MLP neurons of a small language model. Each row is named by its layer, matrix (down: output weights) and neuron, and shows model dimensions 16-207. Each number is 128 + 32 x the weight over its row's rms, rounded and kept within 0 to 255. Numbers have three digits each.
Before each neuron's rows, "fires before" lists the tokens most often just after its 100 highest values on Wikipedia text that the model never trained on.

fires before: " the", " World", " "
L11.down889:174086113141138103154101149131143137177163107080102072148142157146114180118157110106112108096151095153117107201137160038180138147144123138078151097118097068126135175162141166156143078132124130121171164139045135145158137100159144073158137200138132142106124102128054049107137107132156177139168137120116067155107072111148152197093163128122143105175117122130143140101139067201102133095153075118191123075146154122107096158164131091085136147098113130190104157153113106136101112145179104108139138142154094105132089153066113128144107101113130121080119154097091126129134113175101165138

fires before: " "
L4.down564:129150154136097153116144078151141063157151112146141094175131149144088191133156077178156134118110107133130154108125104104130124127117145114124161172141161117086164134149098121100114115086106118179140137152095107133075078092135120092172199130066138105061099124093121097134113028099144116102137098146109085136163077073128143150129150159100155123163127111085105147121109065156092173157104113100204143104160147184142176151117192136094058161072117144051140135066165125167111150117115099124112084134153149142153131143124166079154111073172134116126147121109079099153103124183162113109

fires before: "0", "1", "5", "4", "8", "6"
L7.down749:165130128136119120158118183140121178132156137167147081122112131125136140157127180115141104089143067181096163093138163055084153082129118124125189111089134186136117168177136145129079134093146094077071107097087172121092123177184147179119108109176119116163193174203161176094170134159195108162103173139124099092081113147131141124170106131107086168167127125102116101161143075137085077154139128138147112085170042140093157106122134109144099146136157155103108134147177170141180057141154139167095103122121093091108131129152128077057183150152067091174123135115168140158139137089143118114

fires before: " ", "6", " \""
L11.down1023:153125135210120124138116143109141157117098137156104169106120149100094142202112093116169099103066150111124082086130183106155127144085102127118116114154104153183121109181171127161093121089190144108162196097093111143141137117148166167141100055191098186141144103130141087078153150132134114175208119152065087096162084111148097168134191147137162074117091180147104097150156140190088124131145107142189054122156152147137109094140119145142115132137135085155172132167125096092130092114144131149116181161088077126111135086160114128084129121094158081089147158159127152117140110176158146107

fires before: " ", ",", " the", "-"
L4.down748:134149160152144134141114092107146097110135119096154119126048095130141159174077158066114115097141100105117192141136134114155138122130140125118132084101160092134125156105131155127097130133142154103159143154143150052130212175153132126131079129169072122163104106143148177126154094148128096141118161123089128099091116139057053076115169094154122130136136124132122133121114140168158077142162136183225186101071148098171180125170112136111182095120108086132152086078084134120171134159168207114166093150117160106113086115123109190108161150140139154090166113178099125112103114129121091122

fires before: ")", ")\n", "–", "),", " |", "–P"
L9.down963:146146131200113105094185120110123210128141165089144071101160127103145098116162184124174158104147118159153072043121113157078103149150145173084150088054125092108080156151115129136155085145139157011105122118094163152132156157155143059127133134147169090131149091173113168144136089113142172190123128086126143159117140125115112127127111082101126116202169097120179079164128120138140144180175163123114079162174144123119070147136114104099129084162097158076122190106097140119124079133203133086127113066146184078168149094139162124150136090125103093164115093137088148105132102140123125122

fires before: " ", " the"
L10.down95:136098124089101131148140126138116186124106158177151124141138095156134113193134161107127156153154108159129166133156071132116115091111164072089182076119127136146117137187182156141106124140068123162077127119103113132159124156139083073122116119202087103135120099109086112098142089092114153129184154090152098129067158129141093063103142102138150126095100047110154110157168129100184076113098119102156154097142094140127113176149091149103117143106115132133168063143116135080132086145087207095171111094150119113137048107140177164067114189134121061130099173139165152172147168109116087146

fires before: " of", " to", " that"
L10.down134:149134139135120141183185175213070112092082121143160122166229115177117151140131191138065100096118098113085092134160085115088125171168098168130173141097120101120168107120148105146150113101144113117124138136093152104137100205137152173141193118175171057104093123094118137141131129117121126111121178103099119068107165099126103164089113177109167099151106138153138165179106069164126136068159114145093120080178157085104121146150098113101107138161121135169174096153073127048170113112143122112080157105166131121143141155107132118127081147157125111087162173138101083114107093116077135136

fires before: " ", " M"
L9.down588:154084120139112167098125100085164147123109170128117122161124110140116127120185090106131160110122157097084163117137067150126120129088142149107189146180105114085111123064168092144144122117105115096138073136104155129087143088144141162086118182155097196162112080169092095121081140124180074157090163147140116113092166066152171069105149119105072080123083142134100126174165113186065112075088093119127160121080146115101110137179158130083129147166155054054149122165143181091081091124122153104086148130121112132113088184120141144163088189137182157155130145125121098139131060095134132126

fires before: " was", " of", " were", " for", " been", " is"
L10.down300:176120117082100140124106098162192087167103181128080154132171148115179135059122046093127087107126130171147188161154106132118139134111217094223145202098069109083141162114126113092127094096100092060136096157150091131155136076096123149133170157060122150158166074140160118176115070153126117096129095117141130204163121112175122106143105222137151111140109098078144121105072130120113130159133124155133123158174160126102076161103157104197110176154119124103065141184143107119104133112123116124113131153162131153084138140090130091143129097147125190128071140166073131158163158131079129132

fires before: " |", " |\n", " (", " –"
L4.down260:105036148169151096102133098161233145116216145120132080164157065128146147137148090074129168067103152114182184171142142061114177179138132175106225098114134181121129143131169108118090133105095134083096074201142196205163144138178122186122120164113117159140137128145140126131168125146104145140177146109153128131147101140132137139145152124125187112158154070137122093126109108151107136138123137151145140163124157122188121134126157169144148135128141114097135155149170140114106158082133126132146156167161132129111097043132144162134166132179100135125099145153165119092137116117140066115

fires before: " ", " |", ","
L10.down129:178160099108130100195052106150166131150091145190109147163116101173131168162148126097170123142190168150083130106139092153159133131126157127166090215111101186121134145108113197108171134180122163141166134073113117134092144099101198102117138074173068116158106098192202113132148112176149140137158170134100120147118152104135126143123123113150139133182114096198147128097228145112127141105155101181136082185193194078125156142123138159164161120151105122137106119114126097160121159118148155127155188077132128133139118142074125101143178134169073066131118127191126135197097130144092154092

fires before: "-", "|", "===", "1"
L11.down18:157112078150156205157147047141092096140117097108099183142088087097134096094147076087120129105170108108135132152106180110067133099123069104105120108192108185105137093077124144146059140085124152100108130132159149114117154065092099161108127095142130121123087115161118080119144059155125123095148125134134154079126072211104079136195086190142159143115131090086106168127124114114052128112113185159117121161160091121121154150180090145069131122085106089146086160149136124144138093111126099060160149095084071166114125136160130129196133091126133132168166131118160149046083156135105142190

fires before: ".", ",", ".\n\n", " and", " in"
L7.down254:131160119174154133108114075145155160101060135105137164151100113101119125150159105135124186147125150120097108141115157167156099127156179092083068115158112147158151163097105093087118123099074118097118125193110063145138141129174155105140107067157083138163127129109200170143129144197119139074190122180174181116182121130150088174166141131079088127167168132140126110086176130133098106147089104145140099180190106075138098106114108124089102116116161181120142154164140143183120129099108143075111195133169135099135080121178130124143160142104069165094164165081176115132083153142191125107

fires before: " the", " $", " ", " his", " population"
L9.down660:089082132131120127141050152124116116133207066168118065156113164151119105126083134119132140178134119205107141125111147113160123149123149121118114108100169099151213173159095163173072126084108170181121110126189100104134150057107129112107095112134107173023068169083175115120103138068177133131159120179079128082122152140110123102096119126147132125136124105113120125154157163166065146092162121095100091118115138126083119087090164107123156082085082143126091143113099136112141119105123163130142135117099151124161048145085162128054121142139164120188181119104107134141121119121187098113

fires before: " |", ";", "3", " km", " m"
L7.down928:077116157213175187110208075097183134159141125097096130126125096125120164104156139163119107127108142109126127057103129106097102096154052109099185107114145101110182086138086092148152125142158145110140131147110161152170114128140083138167134107142134136085091123127164139176193141060134128136139058102146178109133144148192094166198122137135130089111140153155180090090158127160104163148129098112185125147086185152144141090100132146119108121148114137126066115101149120082140019116119028151110149095162106110185096115080141056118116165158091122125109127131107163116134134190119120135

fires before: " |", "0", "+", "1", "2"
L4.down335:137094129080145126117190168120181111153140166131168101092148107114097176123088189065102171122129160149153075125163131152200153153170137151106107124142180200204146072191146100166118097144101092190115170138149096167064107202116098105119151162164084116183096132159111137066159113147128094096171123136178099116112138179093131129120103103119154084162121126146156123126094120192096086087121134165173138107103069164131136189164095095149117092131142168171136183086098103180106167136137185091110126161134106138098190085125085097068166108157164119135089091131132098089146154110124103090

fires before: ",", ".", " ", ".\n\n", " and", " with"
L10.down747:128144125098033115077116159166158130120155111134135139082097118103105154124154127083182138111151120112114134093166115173104099140089129148121158160113183100166070216150089106185119125102138098077162120119088146184119166152164140073138088097082135076097102076126146161112159109122139162146122141115105175157174063111104076155198086083115181137155135152144103079113157113105132152149149115110138102085195119119140118124180095170118135096167118145122164149101100113123192113133189147075194159118139060159123135099164203144114108131124153140103125150144156111189111086187096145108

fires before: " |", " |\n", "omen"
L4.down394:175100160145126109165169187078111126136100122155157101064115071111129087161172142120090099144133138204124134131094079132095119109179093174140144140182138190135123095088156096137107140171156135124144120189095160147130081159138110172177118162137135099122145119109123111174123157171124139140108068093127170089158161143147142126116113135085088138163179156148116067173085145117194115154138177156150073153027135167147075098121089094117129130109133109124170127142159124128170182119213164179122159116161069111111142095143135050061151116123177083145153142128113163141156120101090175127

fires before: " is", " was", " (", " |", " and", " =\n\n"
L4.down924:136129141073156171129094104135168130103163200154147151166187104122116175159137141094157112111115063132094137100151056118157161193167138148121123161149163101159179122126136191139160126086149115068155121152161112151128131150112153144133089128114172170114160149170133188130100165119085185154152148154122158139165100070134176105131109140174102132126137120145133082170097029129098125123080177121132127107110142163183106095118123107150146097148206146144128131125153085118126141109065134130112147115132126155145110082146123102086191128175181132091192079175072146056121139085133181135

fires before: " ", " of", ","
L4.down736:085135176133084108152120074139140149123158059120170109156110155101114130116186153029091105126141178070121119089160144126120120166076141109144104127122111148099122120084094152106150170100117157143151124156133126131134137097154122093078143072106124218129153075142111140104154076132097152128136169136128174135168147136097126129102088174167135136158151130149129136145118112140138138072183133161135114127120196124131191162133157166140139142113130116062156200097103112141153184124118132141101220121121160191127149134082128108121139101075113127110066135135066147127104138142105088119

fires before: " ", " the", " a"
L9.down647:092113166129119123152193133133141136120137155193110148152156111101142113163170142060151162107123191166174130179215148176132080123146139135109115131110109163189080183117083174134121107149073106067116115127137084116107173107155151126112128147187036147108070145139145123112128096091171151129171123124087052113107094119109103119093152110120193106137166120146150096132094145116133164099145100071156121097140143030158120150169128137165102153147150103169099133085091113130156106096113108179128139112116103113146117106068105129061143149127176113120133153123113091165115180104132100113

fires before: " of", " (", ",", "."
L9.down38:130125141123112170142163112143120175099177052137082175133152110131126148139075099138138155074150125100100168086094089135141075137084142111139130122108156142099114100172168115106082084059106082113113161113125103151171154121077182089137160087131130096175189077135153094164098118119106154128123111125204163096168135148162098073153153162125108132139117162151152112119134151090166079148081092203107135117178161116104169146079116143119172153122130123180121108083117158110096145098119154136107094133145107117142059111056146118140118144084111151132122133107112107100110133083157097047

fires before: " "
L7.down602:144121137121077084126099087152100115143089133091100084169064161106095149072150074089104109099154096150064134150162144104139146122123157110086102095127127113100083105178138141123183128132068093159131157164150134113121138170167133132092160194075073155079139139129115169093182088145095185087162147098156133135106128171081132088065148148111131169114165102081154166103161113110161147131079136125118143163093155207118127100112089096154113140070095106150109237125192089147136094067161108128146130114093096163071125125100109168082058156160133089114115144125087083168108099116166151131

fires before: " that", " a", " the", " it"
L11.down964:123112131196101088185184174190174137121106141149122104165150123166139091073058182191161159063100094078095139096121104065063151149147135179097120124139161094127136173161085166128116142168117101133121126174138100121119080076123114147122136115087147174102133133174162122149119082063132184090109107139089104149137143055117205191141130102167067077133087096076140153147114139157153147113078097122092124098104088164105116128151138207164101113099138107127150104114066126141135101142074096135124169106149128129148140174112129130108055155135111067070068160090127098141170094119124097090

fires before: "5", "4", "14", "04", "16", "6"
L13.down555:208097117152061145141121130149153148127095090159108105110131153110106178145101122089135086120072168106107100102092143137122097134122171131112073166192145125138134161173198104144114124072127099084147140157136131105088135113166102148084148180120157121136156134144111164106108099127134066099091094156118090141153117108120164133080105101183110138063122104134120072080105092141068153123113158112119065086098122107150111119119138125127133137147081121094172093167140096139107127175129105127114148174135144102154117177129074177204151180137105101092071126176134109105092151058116120131

fires before: " of", " in"
L2.down70:151124127137183147112145118165113126148130102146148096072130148100126118132133100158139097106182141144080214110127157119078146116090104168100163085136143158113092117116149125078169147143173056175123164151136097101089138100113131125165093130172096107124156159151202097099143091130066137085102099122069089089164160127176078123162120083132156119099101182116096159130121160117123148107113084104173094156173073125126056184104116138157065166128081100096171148123140078155155121094118142099168157090077169162143175086141135136149108110094178122097106118145164099130137108120142067118

fires before: ";"
L13.down673:038108114161069110083148116122167149112122113139089140040142169170187078121106093144105120138144172130096146144081174125136146149163124115159092158100142158096128140155131070134159123123171197129138108029154084143200136117149153178125112112158129092125093125117162144137153062059103141111099108131184085112111160164164160134156109170139063089079088154139115145120115144098036169121156105125114167150085143125121157104113120058117110169079176141166116129141107164138119161126102115130129115171065083082091110108137127127171131072139124051079140089117101124129138082173158141119

fires before: " ", " age", " the"
L5.down305:095145122143171132089120123142094106109152126118115084120156134207173182093106139107138226138136107087162144110103129092130105177097143127173154096143107087130170120146124108124100109118040152142121192159127167191087060156095143172129135077132161146042094102106134100163118090095126059129144142076148106131112117142102188132078182125107164094161089064091090159197192078196108103098148133148120133079145118194096142145134123129102098211123114146126178117097138135087130182082150112128147135092137127134151092134144156178155138124089133118116064086124095139144124146159102113093

fires before: " ", " Votes", " Year", " Population", " ±%"
L5.down370:114160168164150104131171113142092180099086124151139161081175106157127159196175156101150144094158120094168132208100091191119153098118156128101161132174088151133143168104138120105143172187105180158106168083105137105122114136103125108142113148149162145145105144140167158127125135125063102116135071075125116119145133120125112094161147115172187142099122114121143131142127081093094155109148111172186119113184120167088098132133118123190120065104128091177166091152153096107140117105116158109196196165100152126088093116067153149122121129181125131132159124112052132111066144168061098162

fires before: ",", " |", "ian"
L5.down144:194105168209081129118145159132158137076111104142041176106116111052183128138145147131126067072108168121151146183056120083124114067163063152114097118146099206174108148135123151117164142103123091080125156140087120137096147151120087095129141102099110175152126135181135135140139109154113088098127138109133116184167149071124157129134081123128126166132146168176114111147165098068106148151176113128114133092122186087153090098098116128103132166074096112119173089089118134162085065176134184145118120109169104144097124126139102182101128076135110124107130118071147165131181141106139140092

fires before: " ", " of", ")", " $"
L7.down573:128052120183127126094124080163138137076128113140148109153160115164136139135078174172191114143125135139095158154091121080188176155116103163133171112083129187096057094059102136150112150069118131119190082111084118073122171139221092092084152167080131111103121107174181138139129110102140117158163100124157115123126083130103136098139109154069147120170096098131116186122127168134115177153101116160120148142197136166146145108138163128175058135126140157102085154076138091130125098145163136140194167118084159175036101119119087137163114114181138150125127159108124192132150156159149146123

fires before: " of", ".\n\n", "ing", ".\n", ".", "s"
L2.down1006:135071120170099094163130127093128142123235148073187171100129151126085187117124106095151105118127116112114135145104164113150132147092149108106113119096121190161156109055097092102120083142126141131147170154125124128093150131216130149128154173114142149132123112150107147129087129186138164133210083120097129105148146048159149133171081129107088117105126117132123108156109174162088163150103183127138161150164153144170102120113185117137122100144137135147132142181147112190110099228176149109110144119116156137181172063127117100079170102125089130146130148066104110104120127113129171107

fires before: "2", "8", "9", "5", " sq", "7"
L13.down1006:170111148102107152116119150170092087162120167204101131166125174100128162096136171178101144112143099044079166166124118161159121161139156138116103059120165183123139106164115126163131109203144128163051153131114174096072108165167121088133142111147172112147181154102129126134163108125108132100120183223087114155143164123141109126188127168121120136139121148136128140151116112103135135133176148166131162095122075177098111100039111078151081157155076085131121211145140139091180073124092156140063114193144109077154144118112071155164154180128126119142069127126145151140127087130098146133

fires before: "7", "12", "14", "13", "4"
L13.down136:110104160166103165142195106174065130152094104139093135169119102139142127093129169053120130036045143137089140095113108084103161128161163117083101143097096089174125136096134174095151162099095189100170134122179118163124100172099092159139150111086113130119160100107121113107077146103119122111108096166105123116133085121087122210102121118123122127145121108166116058121121146155141118169082098105122069125130080206064121098078188152081109176163065160080140171105066102155130138156125121124086088193132204124160098126144128177147164120153133122149137114148139150115144123122080088142

fires before: ".", ",", ".\n\n", ")", "),", ")\n"
L4.down315:111094165178143145215142117209140108202102090089143127145132163126080143188222086113102162121132139113097152107097119126117144098170111122136119113139169178118168135149124126141097158110112115116071135100159139111162115112079113114121113109157125126161082085130174127207140119133163162157131159102098129089230119141109099081173170144144093076138116107121190146109154094087093094070141120076113123107172069086128130156172106131139155071204090164073153122126105139148127132122142119104184159133132123072142094102187154145094146145145124083141086130118152108111102086165111104124

fires before: " ", "000"
L9.down653:169140130164110097176118137136102151133175142093170135165092138094108144128146187140140114109102146083053153150085105084064159156087179071156144150105061178155104088129100113114134078144108177122106120160080164075120153125081154170170160140127109156147077061128129110097129065181172110147111165117105144150116119095078140154095041080067129148119175159162130107101138115175111121105140113101154125189147158109131152162188144100054134150134113154151148108127126098179110163086100154101176118124134171149123100138128115156161121112139137117114095185164143131129166170101096064105

fires before: " York", " South", " |\n", " Hampshire", " Mexico", " Beach"
L2.down904:178141143142173079146095185095116115143133169131133187053102121104103105131117082105121138149097124109168136086159194162091144142145112109138134134199165176139122155116150108154080169141093144114137163150183148069129127187107148153103132200101115119187087117130052133139130168114131131143178121137153107094140153192184101173150097109106074148107079182128094166144118141153166100152145052182097094137167148111148146111125093153129146117125156086138241096095187133132093137147113116125136092054137092166069096146150189094117145116160120067156086119135127100171133164183157127148

fires before: " ", " of", "-"
L4.down970:139107172120134135035113150166130102159072218136142153053098143164085196178128111205148113116110129135101149137119103145104117100119142141132200121140181085170188144171154167069120070109127129136160084161134120168111146160085147096164180098124166144131117104153152135071189103142084109162153129175074186121128143105160123084150154145100162121120083100163131068085155174083108113110117095124121141124155146112115091098165107131177100140141118079188169083112195126103113142171110171116118130125121058135149142121073152116127134116107148112111136159146132152098136099102114102102

fires before: ",", " of", " later", " in", ".", " with"
L5.down244:104117094198121103197155082130078137135134128099108132152166148125131157111161140177086121052105124133137211054106171105104131104133169165124128125114133107088113127125140163104065134117123129150180127133043106126078206119132118132113114146119232113114134147171124170104146081162116170138139147111114157089060078073148090111080104107128133142135158118119100166161118125038110121082142098157122099216148172102123131195130146139127135111120137144138104128063159098151116072149124141113148115100139184117178112119139145140174153154123161125104104147152128095147177133108116107115

fires before: " of", ",", " in", " |"
L13.down674:108138136112158169149080128122148060114154028134055124163144154156152125114109141119159160117137111158128149092177170120124092126088138110159101164147167136180107164119180111171138154133108101122173092182170107168168162199143153140118117076135152125130102170140085127138141128156154155161143089168119128128188126133127152100082061092155091141124151154157094130132155133171177089170139047112148135155159118122101140115080102081151020096112120100148154154090173154230106095113120160124128121115112126162180117081137135172157059130102113153122108100125175151096114173153072116060

fires before: ",", " and", " is"
L13.down185:102105103114076060100081126065087126175158137138114140123101127179187096136139096154151116115135141148131115078114142196118169158185112141210105137101171121134129108089154116127170214097116124133125108162152103158184158042138165102164133105143116104134180081085112097146111075074115083082094156153179100169111199108092127152141135173161123100127079124102152071155123153106049085135123127186129192148106134147103113124039134091113172147108140059132161123142122159102160177126036124122113129149123106096141089140118146124122126111143144055152061128175145113167154120156109081128

fires before: " to", " by", " in", " for", " as", " with"
L5.down301:096149144098145188143129148134107149125112081163154113108170177142150118167100136118106160108086131088188157106079085135120160122090138114138172083121117070134129161105123091237099119158103117178122156128089133131140100108215147077168129131120120130102097094099178102102159124117118180065100101188123138181124131153098099072127098060118178133138129179131041094128114128158115144143096122092063198147162093125134076153136131163160096149160113146109110175135129076122114135105092163192153104144074160106066095123150179178156112158084095188130123106076100097090140117161116133123

fires before: " ", " Summer", " season"
L11.down618:066126128130134172141138095070143133180148121142164114153095132195118138117143113124134146082115096106130122095115087116202175150115075154095163127131102115098076131135107110116103157140094098167172061138186101125127114099122152159087188174144165086092181158147118030130151146100113135083093094110151191112161159106137130123101106150160126081173123159144116162119115124154105132198126130121154086126190109131123152098119147186118128117087136132129065143144120117113082100109081181187141147145129129109113164111074149144116123157170059107094101176085093186093110173199079181118

fires before: " "
L7.down235:077102164171087097118144063126134140130105149121091137161134122132111135111120117097140156122186130131097130138152103124156207151146144165085139162163156102133085129164086141088135120098145147147112092158150072131061142160191123126121171189142107107146093164118093119147059127108181126131162144141091187112157136050121100099149131137083076146139088106197100186071153120080132084150201127125176159078162171164158172095109201159119155073112151114107155107129125164106152126134086125067147100180068109163113150134190124174116139133162113140092133184134116163194136161092166146108

fires before: " |", " (", " is", " in", " as", " –"
L2.down539:120081137118130142097091131118168158093148129105141133187119098097138158161105166083110135099100082170073146156109064140128153169218198133083149183147176139154146107123109157154204103106135091092135104159147144192149168125155172173091071111145143126107129155146195123090134142117155159146154162118104121147157140131117146143169184114068153181115115110158062070164158139127091162111100184158115126101108123160162061125148121163104154132180199083091096115142205140161132173051127137139102123104168134107131105083075155153120165123124118127139165103098140051065136155126146133098

fires before: " |", ":", ";", " of", ".", " in"
L4.down425:136114129139147176136134100124107152102121115159161104071064093127118119062160113147166130164147128175130132087146135089170092133087179077116124147095115065142127152155149068082155153147185104163139100126152122105143142119113081088110168091102086164119111131138128100131119107180124155108094140139121141132143117135153143153107064124103094089154140134102135144157105101082123111106110045105092121108161111110134203159110093200109146113152166153174169140088135078147105121142163142120153184102082154135115130106078088141052200125107165177175101120114141056126134120079028122049

fires before: " ", " |"
L13.down173:101071184131127189153192090141146146113160137101113162134086178109167130139120149107143088122158126156102174155112134032121107109121151112096156154143142137150105115097165105104124129140139087116169116119064126133142131105154109079167113162146116116133137103139107143164105072143067124166171102164114156125156117172148122088087167113204091110144103032036116139100134082069160118142147111065120191044162110095117174134060108144113104115137154086174112072146089158118103160150108143191153123131086147125086117100142119079188121180111132141111057169131144066176105101147177156158

fires before: ",", ".", " and", " (", "\n", ".\n\n"
L13.down772:154113118159125117095104193102152155129109066169133151156123156145159105120147185163143119128151098050180082104188097135092139090159158093133136089114184201101072125170096161136119129172128108115071091094088125083120038125129119149087120096109142104167092110151123099105126160128135133090161086109153130173104111054132120104094111144110155047138134092198168134091118135116169128148148128139093106110121137068127063150093189117149158148113113138120167161196165155088125111062098141139159116148112125133059164161125116088077109047128148110134170063115132061146150132146059187074

fires before: " ", " $", " Swing", ":"
L11.down271:089074095133183156137085135116110127106131138132066141096117125125151152113165158053097165102103120126134157134097068120177131123138152076185089148145149128166138110104095129220160109136123142169207121118106134093142124115166117088162151060103186138086179174126126151138092093138127128126078177144193101162104073073045122079107078168149172092135138121109065148132078126132141198146088165155134140105157202121080126132174109072102135106174105132196144102072143113132114149103072148079109137130121165147104182149112134109155114093109134079185138130130100152125121128105137107129

fires before: " ", " UTC", " in"
L4.down843:091085176121076134142105112114142114165085122100150123145160142220105127119164141142110107115166084122136069192108122081082177083139134118116118101115119072145148161134139160170105132126139154113168161134125133168137077084121115115130135160151114124132104134096192108065155155103077082101124073157133155168161092156168031083159133152134150157144133107086153073151195101137139147117093094162128147089092135138122126126149139189147156092173101077144167100134193106103092119125086159093123082169132153096155070121116118129096122113127095093137080115101128158104146155117061131171

fires before: "-", "|", " also", " life"
L5.down1005:156163115114110123051093135147191108110124174025150166148056082081086120113194136094112138123133097124065166116106103176079142072180131174126196115147105139139115071089090100172132095125160116065130176123111142140109120119144124168154120135169073176148129130176130145121091127137185164171141125140146105078084112176067119101189160128156137204113158116131100149129136060131145134113119118150119137115106132114125117150129106138137117130198123069095088111104148089149093169157126122150183136104100154171153079177131113124062096171115165101154130072158176129077142118165101159116

fires before: "5", "6", "8", "7", "4", "9"
L11.down632:121131073126099127132073103109093156146139176115133116126109077135127187130106148098125113163121180161136091098153067111141146157111142158141116090154183125146152162159176165137111111182104176145108156126134101073143177162146114095084134152078103127097170106122096135149154046148119112124140126159115076134159115116084102089162138071069154169139148124146053108107156126117133137069109134165103131102092159129142119110112103168102108191157114133123131108077122064142074169117077158158180126095092161129157157189098128130139134151117209161113128145135113133135136193126161133112

fires before: ",", " (", "."
L13.down520:108106174116127142119081143143159112109108125120101127188197116099106100119172106137125098163136204119125139140135130138115209126167123111157132143090150135166170142132119081117093115118109121145146126154193152131113122147176113144095143191151149123158129122190153124171145155154216189111100097161131171124121118105127139097072078063106133125123088105174129127115125124132128138122121129151123134150102145087134112192093138144120160135113162129142101098097142111097088168096127080082135156088199146117139207047082075107152131125230080196097146128134175155137104124151119128048

fires before: " ", " Order"
L10.down320:108124164161122100148153096083128088116090121136132132118080161136159143119111124100161115157142111145109084096139054212145166129061170088159092121156138119059136122127168150099151104100132098107091149129124103079108128133179200142110116097139122144104104097158135125148097095096125071133173120111095095115124102087135110098136107157157160173169126099097132158108138116102089124089177092089137092114055148045125161177152170129107169136137193137108107100089122092095180073174119134132119161073143084106149139147135080123106085085142138145141135166115111104171029113130147121101

fires before: ",", " the", " at"
L7.down542:111162129153087141151106127090133102114138041157114098106142133082136165127163130093107215127135084140152162135113137107114134119139124165151126124066152162168164171145155121045130119090148187159123158153124129128088137141081177099118103105118128155144110196108139125149136113106131137101135127138108152086075096172134072176064114081150076099046119147174141057122105102168136103081116099106186208123138173123139127115188138064119121069098039081160130115115093187178170125146179120114162123107093144110107085144129145139114119126147159223096135093148088203141132144171163070135

fires before: " by", " of", " to", " in"
L13.down412:140089105125151143192113149160099071150087180097118121163126172134116122119116107118126172169153117112119106095145120138157177079112086159129141141130130134163159129114159109132074174108127046089126139142119132106168175170145145116107184075152106108100110132052100159120122135139120102155103144131119118148175160126176113113113060127119099091167147091104116114123163097119099156117119096133062137136090138153169174128179087108080071121135171113106103115135153132075111105083123106137137150153081201113092118117153141125144101126178125060073215067112152127097029169130092122146

fires before: "5", "2", "7", "1", "9", "3"
L9.down803:108161120128097103093129113151122117132103173084102070166158097119146112122077179080112147100092160117173097135108090144148102060109117097119128112150164112121146127217124177138109084130117214128111115137126199119131087183147128106165163194101141112121171091118120190137201151162197126113115056142138108145122096088076113199132142144107110117121153137144109135104182091120137088135130142114122136117089113103130143154130109126159061140145155160123117119158146136129067152182201124131121196171153127121170129121112103137129154078115081115098084085177112108109165086135108140152

fires before: " ", " the"
L10.down704:110168122096108154125103160091116169080115127134164110204122139157126102103202072123157121108141164090146126137130109142166150141123120126121138170119143102062190153125118108069122140160047097128153174129084202083106164146160120146132104188154084179114122088151194121122146080082111105116173131122152080154114127135138126092119118111104122152132140127171140169158099138146101101171096192107162134111100109152154127155168197146079069163118126112131147081150145137121086141132147126130134106122127102086167080135061110150149143125154152028076106129132073069144142166161103111063